config = dict(
    d_mlp=896,
    rope_base=10000.0,
    init_std_up=0.0292,
    init_std_down=0.00237,
    beta1=0.9,
    grad_clip=1.0,
    schedule='wsd',
    final_lr_fraction=0.0,
    seq_len=512,
)
MLP neurons of a small language model. Each row is named by its layer, matrix (up: input weights) and neuron, and shows model dimensions 96-191. Each number is 200 + 30 x the weight over its row's rms, rounded and kept within 0 to 999.
After each neuron's rows, "fires on" lists the tokens most often at its 100 highest values on Wikipedia text that the model never trained on.

L2.up189,178,207,137,188,194,190,179,164,241,218,218,163,197,182,199,255,227,211,241,222,217,124,191,170,220,201,222,168,243,161,167,147,175,254,178,160,135,211,221,183,225,174,239,177,187,167,223,212,190,240,181,195,228,247,220,251,185,215,205,182,141,130,173,222,196,212,211,201,209,213,236,178,237,159,242,211,137,167,189,186,208,172,223,213,163,194,223,205,242,193,196,148,207,125,206,220
fires on: ".", "7", ".\n", ".\"", "6", "9"

L13.up300,126,200,159,237,244,231,206,271,198,295,209,218,257,259,182,188,215,181,240,202,104,230,200,236,208,197,174,184,179,232,195,205,221,173,225,190,200,198,192,214,200,147,195,238,159,169,179,173,187,220,191,180,216,223,223,221,198,193,177,154,225,219,221,186,157,240,158,261,237,209,182,184,253,220,268,228,186,172,226,164,230,204,201,191,188,226,216,169,187,192,223,183,230,228,168,205
fires on: "t", "g", "i", "ri", "or", "re"

L13.up500,189,149,208,218,178,255,172,196,189,187,212,184,261,188,245,189,148,197,179,190,157,216,190,221,213,251,248,191,160,192,237,223,174,190,188,167,193,187,192,285,179,197,185,221,211,173,188,229,250,207,223,183,202,182,154,246,245,156,212,215,209,170,149,178,182,212,158,202,200,236,139,152,207,200,234,216,151,207,241,187,258,203,232,197,202,202,176,216,157,184,223,207,244,179,208,208
fires on: ",", " York", " with"

L2.up326,214,176,201,173,196,198,187,212,213,275,186,182,197,259,212,168,146,245,188,215,157,160,181,204,171,171,191,168,259,185,132,248,259,194,184,156,241,229,208,237,235,227,220,202,226,178,167,172,193,207,185,187,226,224,172,181,241,217,204,236,204,186,232,212,148,188,138,201,205,226,172,194,139,167,213,190,136,252,249,215,201,213,249,210,150,210,207,188,187,213,218,197,215,170,201,232
fires on: "E", " e", "we", " se", "pe", "te"

L2.up121,183,231,156,218,231,240,192,229,251,184,171,239,220,208,236,122,186,245,175,191,166,195,204,215,217,201,188,177,176,196,241,171,168,218,162,157,213,195,226,195,218,158,189,145,241,224,250,192,191,218,195,195,165,181,222,243,205,176,193,215,187,170,199,232,182,216,255,243,170,188,167,193,174,247,245,162,221,234,209,182,162,206,216,252,160,194,162,202,192,164,195,216,182,180,210,204
fires on: "ional", " Par", "ourn", " pr", " pe", " Pr"

L2.up89,234,222,165,208,158,247,194,180,181,210,162,137,125,230,200,238,263,226,201,233,245,233,223,194,233,161,182,230,223,165,193,188,197,204,183,207,245,209,205,179,231,195,230,205,142,231,228,153,229,205,190,191,174,183,254,228,207,216,180,224,177,166,218,233,272,231,178,233,191,194,159,185,193,203,227,187,185,210,203,170,174,212,252,204,180,172,144,266,201,184,234,195,193,180,149,213
fires on: ".\n\n", ").", " rec", ".\n"

L2.up56,221,169,229,255,219,257,212,192,183,207,246,251,197,241,167,172,200,201,188,274,189,220,187,257,192,157,188,202,160,159,172,178,186,213,232,240,227,221,222,192,188,200,210,206,157,186,189,188,245,190,239,152,199,233,212,222,213,214,232,206,210,227,266,238,171,217,251,279,171,248,188,183,192,201,198,228,164,150,217,190,190,210,213,205,200,206,229,277,203,203,204,181,208,184,154,245
fires on: ".\n\n", " |\n\n", "\n\n", ")\n\n"

L5.up738,160,177,235,205,229,246,194,188,179,236,237,232,194,185,210,239,210,203,208,179,209,214,194,175,177,250,250,189,144,272,235,273,129,170,218,220,198,183,208,253,215,153,147,156,171,198,218,223,172,178,185,170,215,229,226,209,227,219,205,212,195,176,170,202,203,204,183,202,206,199,138,173,242,210,153,270,231,185,229,237,203,203,241,219,172,175,199,194,177,183,160,236,152,193,219,224
fires on: "ey", "all", "o", "b", "an", "y"

L7.up734,194,175,207,175,240,179,202,215,228,224,245,239,206,222,161,134,207,241,184,192,211,199,224,225,207,174,167,210,255,206,251,196,228,217,228,166,195,204,190,191,188,199,215,218,247,215,147,219,173,227,173,219,181,230,206,200,187,264,179,160,217,248,235,140,183,151,176,235,207,255,171,200,140,194,224,218,281,211,234,178,207,215,229,194,156,185,129,194,224,205,214,169,174,127,212,168
fires on: "er", "z", "p", "ot", "u", "ank"

L7.up872,210,218,214,250,162,221,248,194,186,261,184,209,210,203,222,192,185,218,194,188,200,236,200,216,233,185,119,171,185,290,201,191,188,183,231,160,212,196,190,219,289,162,190,215,219,189,207,187,185,205,220,192,145,217,178,212,156,204,181,177,237,239,214,231,167,236,171,173,220,214,209,178,217,199,148,212,204,211,211,159,261,178,185,238,193,188,206,191,153,183,195,233,194,194,193,216
fires on: "i", "g", "o", "ad", "or"

L14.up717,210,228,165,175,165,189,206,204,263,185,206,180,210,223,226,213,192,226,236,146,156,245,223,203,191,168,187,201,168,180,207,175,229,216,141,196,233,172,206,173,196,210,221,145,183,161,178,169,210,160,171,177,201,151,258,177,161,156,189,223,233,108,189,254,241,190,193,180,205,187,163,196,206,205,190,164,215,221,244,165,181,177,242,243,213,224,167,216,213,208,174,203,222,222,179,213
fires on: ",", " years", "s", " time", "ons", "es"

L2.up448,242,159,193,221,192,281,170,183,188,216,194,180,201,161,198,166,143,223,174,206,224,215,182,201,216,184,188,260,198,187,201,205,159,230,244,134,201,165,191,235,172,195,205,197,180,168,197,216,250,179,155,222,209,234,219,205,177,187,235,199,240,226,241,205,212,188,226,208,217,185,227,235,220,169,232,166,237,188,226,230,202,164,176,234,220,207,208,240,168,201,221,151,216,218,224,160
fires on: "-", "=="

L7.up466,217,180,173,224,203,228,216,170,216,176,181,203,164,211,168,192,188,247,197,149,229,202,179,207,266,242,214,177,168,187,216,182,175,166,249,179,244,232,171,193,172,188,177,228,192,255,205,195,212,194,142,225,217,197,188,249,217,196,207,182,193,258,192,216,169,145,174,196,182,172,202,195,188,252,176,244,201,191,162,207,254,181,265,229,210,226,213,244,126,213,174,198,217,159,204,172
fires on: ",", "rib", "eed", " can", "ec", " has"

L16.up540,161,166,198,232,164,184,251,189,236,202,214,194,214,185,249,251,245,244,237,216,205,170,196,174,214,263,211,182,193,211,204,253,193,232,221,159,190,175,220,174,223,203,200,184,223,187,183,231,201,209,185,181,215,210,203,212,163,192,218,170,210,172,206,217,211,235,114,181,154,207,211,202,187,171,189,170,172,210,162,204,189,240,148,209,194,177,175,220,193,220,171,196,172,152,224,178
fires on: ".", "0", "5", "9", ":", "en"

L2.up512,237,210,249,201,176,203,234,208,223,206,216,204,191,233,153,209,213,174,200,190,138,188,160,273,186,179,191,230,210,184,179,300,219,151,199,225,185,243,212,192,182,222,150,205,188,192,210,175,235,182,214,126,214,182,223,240,180,234,233,180,180,172,224,238,175,181,217,233,245,190,192,274,162,228,210,179,183,241,187,174,200,223,196,216,195,206,212,156,179,189,198,176,203,190,161,180
fires on: "ene", " La", " are", " De", "190", ","

L7.up665,229,207,207,184,212,142,209,185,208,198,206,190,208,212,175,231,229,265,205,225,219,251,204,162,165,194,198,188,210,143,219,134,185,251,172,166,193,244,186,210,209,187,126,223,150,242,246,154,206,175,162,174,193,220,170,210,229,243,179,199,230,193,228,209,252,140,233,172,211,187,193,245,202,220,231,207,182,208,211,207,206,213,205,193,196,232,152,244,249,242,192,180,232,209,164,155
fires on: "\n\n", " \"", ")\n\n", "ron", "let"

L2.up291,201,260,155,255,224,190,186,224,205,212,205,232,172,252,144,219,217,219,167,193,200,231,211,205,271,190,165,247,121,118,221,187,187,225,179,179,240,218,133,189,169,252,201,167,220,191,187,197,200,208,206,216,197,164,187,236,227,171,177,150,242,224,245,222,193,195,202,198,206,175,180,212,217,210,182,201,188,190,162,178,190,229,197,182,199,230,267,195,191,194,227,146,212,152,232,162
fires on: " is", "ternational", " has", ","

L5.up62,203,209,237,172,185,225,280,191,205,224,207,176,184,207,166,172,218,215,176,224,220,217,203,212,211,213,247,153,218,170,185,176,148,213,265,211,201,133,227,227,191,237,197,204,159,225,192,163,257,169,186,174,189,136,177,232,243,203,205,200,203,185,192,224,261,228,232,161,178,173,201,214,197,170,166,166,234,165,230,181,254,166,214,210,202,192,222,187,199,205,224,246,232,184,200,184
fires on: "h", "i", " than", "le", "he"

L14.up604,229,199,214,163,153,241,203,188,183,192,165,221,199,197,143,152,170,239,240,214,236,208,193,183,180,131,176,152,166,206,212,212,169,174,134,189,136,223,213,201,235,146,134,154,131,232,181,152,216,241,231,219,191,229,172,180,212,164,220,226,200,151,205,204,168,210,190,200,206,183,243,195,224,183,197,237,214,199,202,210,189,197,179,207,172,139,180,248,209,208,195,217,209,198,242,257
fires on: " and", " of", " to", ":", " by", " |"

L7.up365,185,144,199,146,189,206,228,188,174,174,190,189,193,202,210,205,223,207,239,204,144,176,207,155,203,234,196,181,193,171,247,224,220,147,172,155,259,203,210,222,195,253,191,176,202,211,180,190,220,174,148,174,167,191,215,245,219,248,206,238,282,274,189,213,219,216,217,216,180,139,203,293,203,199,232,191,187,254,209,179,182,260,221,180,197,208,187,253,203,220,225,176,235,211,193,173
fires on: " of", "ad", "un", "ly"

L4.up694,205,196,193,175,246,306,193,225,234,152,192,229,161,154,225,180,196,155,174,177,219,264,198,282,209,174,180,204,184,202,198,195,181,228,183,148,212,191,219,244,213,234,228,217,203,271,258,212,244,234,184,238,204,243,167,235,208,240,208,239,211,231,173,222,203,170,204,192,237,223,226,244,214,137,183,202,208,182,153,220,203,188,165,188,245,147,188,190,234,229,247,213,179,180,186,197
fires on: "==", "ower", "===", "ive"

L13.up727,208,256,208,183,174,225,243,242,219,224,239,206,257,260,203,207,182,191,203,267,195,197,169,173,223,164,162,233,230,249,220,192,229,116,230,179,196,187,200,196,263,151,175,167,232,195,239,198,176,170,167,136,179,199,213,229,180,208,212,226,191,209,159,189,184,191,217,203,264,249,232,166,174,152,255,217,198,199,200,180,244,207,196,173,200,285,204,167,232,191,173,197,214,254,215,209
fires on: "i", "re", " pro", "wo", "o"

L13.up119,246,198,231,218,167,177,198,227,209,232,201,214,254,237,227,229,181,203,210,213,166,157,249,235,172,272,228,224,208,189,212,207,219,203,186,221,151,233,184,246,160,225,167,241,154,167,211,220,187,174,225,168,247,193,194,191,174,229,187,205,237,172,209,230,196,197,198,208,244,165,233,215,203,217,211,230,193,190,232,222,179,222,201,203,168,130,128,150,192,175,211,195,216,197,232,192
fires on: ","

L16.up189,184,163,205,247,197,221,199,210,207,215,175,182,230,209,191,180,174,202,204,214,147,229,127,176,196,242,200,186,184,180,167,170,201,158,188,136,211,141,201,231,190,227,206,228,225,171,238,214,176,188,211,195,243,187,218,269,189,228,195,185,221,231,208,217,257,189,220,180,235,177,199,231,160,247,202,198,257,239,207,250,159,244,201,204,159,196,232,250,178,174,206,181,218,256,202,235
fires on: ".", "6", " ", "5", "8", "9"

L5.up40,237,196,266,196,153,203,152,247,205,201,236,226,268,210,170,191,229,220,224,235,225,179,168,228,181,184,189,202,160,229,166,216,196,222,188,240,219,188,183,172,169,195,191,192,116,236,265,144,190,219,221,224,230,239,188,201,206,210,159,199,141,148,206,162,201,207,158,183,167,141,254,231,221,232,210,214,176,258,140,215,181,213,231,220,205,210,196,208,165,200,167,185,226,199,266,192
fires on: ":", "im", "ren"

L4.up394,173,200,168,196,182,182,230,198,197,198,221,230,137,204,191,191,152,257,196,220,175,165,188,197,222,199,191,166,218,201,146,206,195,195,160,162,261,230,221,210,251,169,240,214,204,213,163,184,241,228,231,201,207,232,169,230,270,210,170,215,188,146,206,172,149,262,196,170,229,216,230,228,184,186,218,211,180,268,257,190,148,162,261,175,146,256,172,187,230,158,190,249,180,182,183,194
fires on: "te", "E", " Co"

L16.up785,258,178,216,207,202,218,194,162,229,167,262,190,216,193,208,196,177,162,162,245,214,182,209,179,242,242,203,246,222,218,214,187,216,185,206,208,183,175,192,218,177,198,198,194,207,169,207,209,250,183,200,212,238,216,163,262,188,191,212,225,232,177,253,201,227,171,178,169,235,185,245,213,228,158,226,120,247,185,181,206,152,164,183,217,199,201,154,210,182,185,192,220,285,204,189,222
fires on: " ", "-", "8", "es", " rece"

L4.up765,167,137,193,224,143,210,195,228,195,188,230,195,210,273,176,163,228,215,170,195,250,244,214,221,225,174,230,160,170,222,160,182,185,200,187,217,214,182,252,156,205,214,168,270,155,209,231,202,187,243,178,211,216,263,202,173,171,196,229,229,227,220,241,208,228,204,214,155,262,202,157,168,192,220,187,231,206,227,203,155,201,207,175,167,201,219,215,231,187,146,196,175,201,167,154,250
fires on: " b", "B"

L9.up532,190,220,270,192,159,167,196,179,166,152,228,179,175,184,148,189,221,224,166,254,196,198,216,250,197,199,215,165,216,220,158,176,209,249,187,162,190,210,141,188,218,212,202,181,229,226,208,177,221,243,191,203,235,161,148,214,171,211,210,206,231,196,227,224,174,206,175,188,240,205,142,174,218,242,189,159,247,137,226,186,209,177,155,210,209,186,147,223,226,188,165,238,211,187,246,232
fires on: " to", "p", "ill", "ll", " by"

L14.up716,228,175,197,189,168,243,170,191,208,181,206,258,218,214,240,203,236,178,241,269,227,157,225,228,205,218,215,228,159,195,235,257,225,204,160,173,199,257,187,228,167,136,252,176,171,196,255,184,220,169,222,180,186,253,209,216,208,168,165,189,174,129,174,188,203,215,179,175,189,185,178,199,179,215,162,161,158,227,221,203,217,197,217,234,198,219,152,202,180,182,266,223,153,230,206,158
fires on: "m", ".", "-", "or", "i", "im"

L14.up512,131,234,196,176,144,196,183,179,210,253,228,263,199,204,164,184,202,187,184,198,218,152,202,224,222,197,232,215,226,171,231,163,107,225,219,198,265,140,182,177,136,201,169,222,188,144,221,154,220,173,185,251,200,175,199,203,226,195,218,176,192,158,238,162,264,257,220,167,158,191,225,206,236,162,224,165,179,248,135,190,240,168,207,180,200,256,187,179,217,179,193,186,168,178,256,175
fires on: " of", "he", ",", " She", "h", " O"

L2.up366,216,200,212,236,151,228,161,213,179,230,181,227,188,181,175,239,230,224,187,186,188,191,243,187,188,249,155,238,218,184,181,211,160,230,251,213,167,206,192,211,200,241,124,201,208,195,151,184,206,221,201,192,218,208,237,220,173,186,197,203,217,145,237,194,207,213,218,149,174,189,236,251,149,173,189,169,254,185,240,207,208,181,171,235,210,179,227,182,164,201,189,221,172,188,254,202
fires on: "==", "eed", "==="

L14.up562,155,197,202,186,161,223,169,222,156,194,206,224,171,117,214,199,224,207,230,160,252,161,249,177,210,181,195,201,230,240,231,121,258,214,135,186,166,201,166,208,156,183,186,243,173,212,207,149,197,272,289,172,179,171,210,218,181,248,196,236,187,195,189,246,178,204,209,214,235,167,201,212,220,181,237,180,234,179,190,161,151,165,163,167,208,216,202,230,200,203,204,203,203,168,199,173
fires on: " to", "ic", "'", "act", "-", "d"

L4.up241,221,133,229,241,205,173,202,245,191,202,232,226,236,173,162,201,238,179,194,187,183,246,205,196,239,199,218,184,211,182,189,171,266,224,234,215,205,187,177,264,205,237,218,214,203,161,187,189,190,250,253,190,214,237,126,136,233,218,216,211,183,181,199,213,210,157,226,173,188,202,237,232,204,267,182,167,185,120,172,197,235,238,215,192,186,239,187,234,204,231,218,165,154,203,160,217
fires on: " Count", " Sw", " count", "enn", " Aust", "ount"

L7.up185,187,198,263,191,164,167,215,165,150,249,262,192,173,175,201,219,202,175,184,178,183,203,206,190,211,220,224,180,233,166,168,190,199,160,244,183,204,235,230,187,189,246,249,191,147,227,219,195,216,218,251,221,230,201,176,160,215,223,211,226,205,225,194,215,157,218,154,226,220,254,239,158,150,243,148,127,229,197,217,263,245,193,194,138,194,152,145,220,187,186,205,221,194,197,160,156
fires on: "ie", "us", "os", "a", "i"

L12.up790,201,242,169,158,233,254,256,243,229,224,172,204,161,188,175,174,232,191,195,222,219,202,217,185,175,154,224,183,155,167,182,199,173,180,216,157,216,193,188,221,161,194,203,139,141,204,163,231,212,232,213,207,196,169,179,202,199,217,232,206,238,214,255,175,188,243,197,166,202,197,180,198,215,214,216,180,193,185,163,225,171,231,258,207,208,184,202,96,201,258,189,187,198,213,204,243
fires on: "ed", "ent", " Har", "ar", " to", " of"

L9.up205,185,220,218,218,209,226,221,159,228,148,169,206,196,155,206,201,227,223,189,247,216,175,217,179,236,161,188,223,163,227,242,237,203,228,202,121,180,251,193,174,190,246,179,195,238,248,230,237,246,169,216,145,183,197,234,156,238,192,187,189,218,229,183,189,178,201,165,179,226,227,272,200,247,150,205,143,169,136,201,186,240,203,202,211,206,212,217,261,214,231,223,212,175,182,157,236
fires on: "a", "ar", "and", "G", "ia"

L4.up484,221,159,227,222,186,190,166,176,162,195,232,230,201,214,235,212,148,227,224,215,144,206,215,194,195,213,221,208,144,230,196,202,162,218,210,169,190,173,176,205,247,185,187,188,135,190,214,200,212,239,205,231,229,196,207,205,227,138,187,174,181,197,233,191,133,267,220,202,200,189,232,181,190,242,217,209,172,277,179,205,220,166,202,178,186,218,189,190,172,178,177,178,271,199,157,177
fires on: "s", "act", ":", ".", "ation"

L9.up580,196,176,220,182,126,197,226,192,145,236,243,198,213,218,246,215,255,200,194,224,214,166,147,204,193,250,178,239,195,199,221,177,173,232,164,226,211,174,218,239,208,182,170,175,197,162,204,236,279,219,212,182,190,200,176,239,189,221,223,200,215,152,106,177,161,166,173,227,198,211,222,266,191,195,172,172,254,227,198,241,298,173,219,198,218,233,203,225,200,184,223,235,222,189,193,233
fires on: "-", ",", "et", "n", "th"

L7.up87,216,214,185,198,176,211,219,259,235,220,181,187,196,190,167,155,192,221,205,233,206,228,192,207,204,137,224,179,187,210,190,188,123,208,241,195,233,200,214,249,180,259,216,137,163,211,205,240,242,196,180,186,242,233,158,183,177,215,199,185,219,252,190,185,217,251,232,231,168,189,202,201,170,257,192,215,216,172,183,228,216,213,199,205,210,211,210,201,170,206,136,169,188,244,251,259
fires on: "ar", "ent", "ir", "A", "ort", "t"

L12.up42,217,202,172,205,233,201,240,178,219,191,233,156,203,189,215,233,186,209,192,179,204,229,187,162,201,252,168,233,208,199,225,202,197,187,163,191,203,168,228,213,150,177,207,168,246,198,209,191,192,159,180,190,233,162,223,198,183,64,182,203,180,151,199,216,139,160,255,132,211,252,160,178,139,185,214,156,194,182,241,198,194,212,187,158,168,222,196,179,206,198,249,217,226,190,200,207
fires on: " years", "s", " time", "ly", "ons", "imes"

L2.up26,201,185,193,246,240,173,243,181,210,176,237,207,145,169,228,180,163,193,187,142,251,149,181,215,142,199,176,199,240,175,174,208,188,224,189,192,243,189,230,195,235,219,245,180,210,215,197,178,223,184,249,179,212,220,200,197,190,179,174,261,191,176,210,170,235,199,218,173,153,267,175,248,201,179,168,226,181,208,188,204,158,196,179,213,223,225,196,181,211,164,197,236,224,208,179,127
fires on: " pre", " well", " co", " Co", "elf", "uch"

L4.up753,194,201,193,200,205,210,181,209,153,173,201,192,223,203,233,178,229,209,199,212,188,296,196,227,194,221,196,147,152,177,210,210,182,171,221,185,242,163,199,186,196,223,182,207,165,193,237,158,246,212,198,159,253,222,188,231,220,185,194,152,154,196,174,176,163,227,159,224,160,245,198,239,224,189,172,229,169,217,161,184,218,239,208,182,216,183,183,234,168,165,224,216,220,219,226,145
fires on: ":", "ual"

L5.up85,240,178,170,160,198,190,170,188,253,194,215,223,234,163,158,244,160,239,215,216,170,258,179,230,179,173,169,193,153,248,202,214,194,160,214,196,183,148,244,173,237,251,233,237,155,191,183,203,231,226,208,190,210,205,227,148,255,209,207,176,197,146,207,174,150,225,206,188,190,195,242,185,200,181,169,252,163,189,196,219,149,184,211,206,152,192,230,248,218,200,194,177,213,215,200,164
fires on: "s", "ry", "ly", "ure", "om"

L14.up536,202,204,182,220,118,201,216,212,198,189,237,222,230,187,158,202,187,233,191,206,187,212,187,231,240,225,161,180,176,216,92,131,207,156,201,149,218,226,213,240,180,220,183,188,202,182,193,210,154,206,239,171,176,172,153,227,193,191,194,266,253,221,190,217,198,229,201,186,158,185,219,211,198,230,229,205,235,234,220,228,224,196,218,197,209,204,173,249,234,145,173,174,197,224,222,226
fires on: "1", "5", "6", "el", "ly"

L2.up105,241,188,190,191,188,214,186,212,218,183,148,190,191,280,201,165,164,217,240,227,201,183,196,237,153,137,159,211,216,177,163,207,206,226,220,202,185,211,182,182,159,224,161,231,150,179,208,208,240,187,175,154,157,164,178,235,202,209,198,175,213,233,245,203,193,178,189,219,157,225,226,241,187,188,212,229,167,145,208,190,222,265,226,142,159,192,198,230,214,189,220,197,170,197,192,234
fires on: ".\n\n", " elect", " follow", "rom", " res", "\n\n"

L2.up404,235,165,151,139,206,225,114,201,160,229,199,151,201,180,187,204,149,235,165,158,200,215,228,164,240,178,150,222,204,203,246,197,194,212,248,186,252,173,253,218,210,135,200,161,177,193,199,192,211,160,202,202,199,151,207,220,241,262,171,180,245,221,236,179,230,201,207,221,194,200,225,238,209,219,189,219,200,242,217,206,177,215,221,188,142,165,202,204,204,230,219,172,188,198,234,159
fires on: "-", "==", " •", " The", " =\n\n", "202"

L2.up233,233,183,201,202,177,179,222,215,188,193,172,186,173,240,188,223,202,220,205,236,211,231,198,254,222,197,147,172,186,165,228,175,174,198,186,211,212,181,191,213,126,234,218,219,174,232,143,127,209,177,175,157,169,192,182,219,159,166,237,205,227,179,230,217,212,210,211,210,225,260,224,238,128,202,219,165,178,189,202,163,227,188,231,178,199,212,205,234,251,199,205,184,154,212,179,200
fires on: ".\n\n", " album", "\n\n", " \"", " show"

L7.up764,193,209,238,243,186,183,188,192,200,172,212,150,170,217,199,154,216,158,193,252,182,224,176,182,154,185,214,193,204,178,212,231,280,205,163,161,156,196,243,156,216,268,194,188,181,178,237,229,180,236,234,222,232,243,179,135,166,268,176,211,174,185,169,196,113,208,216,188,229,197,233,185,180,159,148,244,223,219,196,264,230,203,176,178,210,213,165,181,187,169,161,196,236,226,217,197
fires on: "i", "a", "in", "ine", "e", "ia"

L12.up467,212,182,175,232,155,211,213,196,200,205,211,218,191,207,181,207,201,152,168,183,200,187,194,178,269,156,266,227,195,201,189,168,189,143,220,230,239,161,194,133,212,251,221,225,184,182,252,220,195,218,251,189,174,226,196,238,224,145,199,196,230,209,249,213,170,170,172,174,236,161,134,147,243,237,176,247,201,206,177,210,214,232,235,191,250,209,208,147,202,177,216,181,244,242,118,166
fires on: " v", " b", "c", " sub", " sc", "en"

L7.up238,224,169,136,252,176,185,211,218,143,169,204,197,251,215,238,146,236,158,208,223,180,266,219,194,163,176,241,176,181,203,247,203,171,178,174,188,211,193,178,162,161,190,148,196,166,199,186,237,222,228,169,182,159,213,164,211,165,216,179,244,220,227,184,244,192,158,206,213,201,171,175,207,175,229,198,203,182,212,158,142,186,246,210,179,184,206,225,208,181,168,205,250,270,235,152,195
fires on: "in", " b", "our", " min", "ot", "oss"

L15.up703,187,252,247,205,155,184,197,191,197,206,209,226,195,187,174,147,205,232,180,249,258,199,203,193,191,224,205,186,208,224,206,218,198,220,189,226,153,195,169,174,205,155,232,237,195,138,203,146,214,214,244,170,201,144,242,198,163,211,179,230,208,177,183,229,170,175,219,230,224,192,189,186,204,178,226,154,228,168,205,161,201,163,139,206,226,185,137,134,171,174,155,192,207,292,226,212
fires on: " to", " by", "le", "t", " for", "ic"

L5.up302,206,158,199,195,185,201,190,235,202,202,241,204,219,136,276,252,173,202,185,171,164,199,115,205,195,212,181,181,255,218,142,228,228,198,230,209,201,192,224,195,197,249,178,157,150,194,216,214,213,177,247,206,215,187,193,164,192,188,224,186,223,136,168,173,217,190,210,189,196,239,218,128,206,144,175,229,191,188,187,196,201,233,162,171,191,239,229,279,177,268,160,205,202,196,218,211
fires on: "ay", "ry", "n", "r", "ly"

L5.up260,196,184,193,215,179,209,201,210,192,166,241,178,203,248,180,178,194,194,158,238,190,256,266,173,195,228,176,176,161,198,169,205,254,207,227,121,139,191,226,160,220,184,220,220,146,164,223,146,211,219,184,226,211,176,175,196,214,180,197,222,210,176,225,217,249,237,241,170,236,230,197,187,200,223,165,200,194,174,175,218,191,223,213,192,183,159,209,246,177,210,165,106,245,188,182,176
fires on: "h", "c", " l", " b", " h"

L9.up231,192,175,204,164,168,220,196,208,251,163,209,221,200,261,174,171,231,201,209,253,264,199,218,203,174,167,192,184,194,191,201,192,241,210,206,234,173,198,224,255,214,198,164,221,137,189,179,167,146,204,250,178,210,193,172,167,184,271,226,233,190,191,208,199,194,207,218,212,204,201,185,217,214,217,228,212,193,204,176,192,197,202,203,125,223,172,224,238,142,210,212,219,179,248,179,250
fires on: "it", "ed", "ad", "B", "ord", "d"

L13.up833,201,182,196,196,172,211,243,194,222,184,192,225,148,221,146,188,177,161,226,209,215,213,278,182,219,212,233,227,235,237,217,204,217,185,159,179,230,171,194,215,247,171,221,212,233,155,198,155,192,222,228,105,193,258,191,209,217,180,235,210,215,164,215,216,224,189,162,206,163,232,199,172,209,175,210,219,253,255,178,150,201,285,167,221,208,181,253,175,177,181,186,232,189,166,203,225
fires on: "A", "ac", "at", " A", "ap", "ib"

L9.up308,194,122,163,162,127,180,200,196,240,207,167,151,212,263,164,208,216,187,206,182,208,234,212,200,230,218,192,187,212,188,210,237,211,189,193,191,160,179,306,174,171,204,189,251,170,203,180,186,170,192,189,191,227,203,214,174,129,225,184,221,240,251,224,231,228,173,130,170,171,187,165,176,210,182,174,223,177,197,209,167,220,201,209,130,178,183,176,235,168,178,249,212,219,222,187,199
fires on: "B", "emb", "b", "d", "ab"

L15.up442,191,177,183,216,112,226,195,200,217,181,253,214,196,234,227,245,186,191,215,163,221,176,225,205,212,188,207,198,187,237,209,233,184,199,181,170,210,168,234,238,186,167,173,218,234,227,195,156,266,180,189,212,184,177,209,203,189,182,176,259,165,164,190,239,257,182,189,225,160,172,141,187,213,194,219,167,187,237,259,246,210,124,260,206,178,198,159,160,175,154,256,175,181,166,162,201
fires on: ",", "\","

L13.up115,164,238,188,152,205,207,207,206,234,159,233,234,249,144,193,190,223,233,151,168,177,180,199,245,169,229,154,195,176,181,189,150,180,237,199,232,240,227,151,211,215,184,194,162,235,179,257,198,214,220,157,251,187,202,195,212,213,241,170,241,215,147,225,192,216,188,182,212,249,238,183,165,222,202,216,219,197,262,186,145,143,247,252,188,215,214,166,210,209,229,140,216,215,186,196,178
fires on: "r", "ed", " Pr", " pr", " tr", "ished"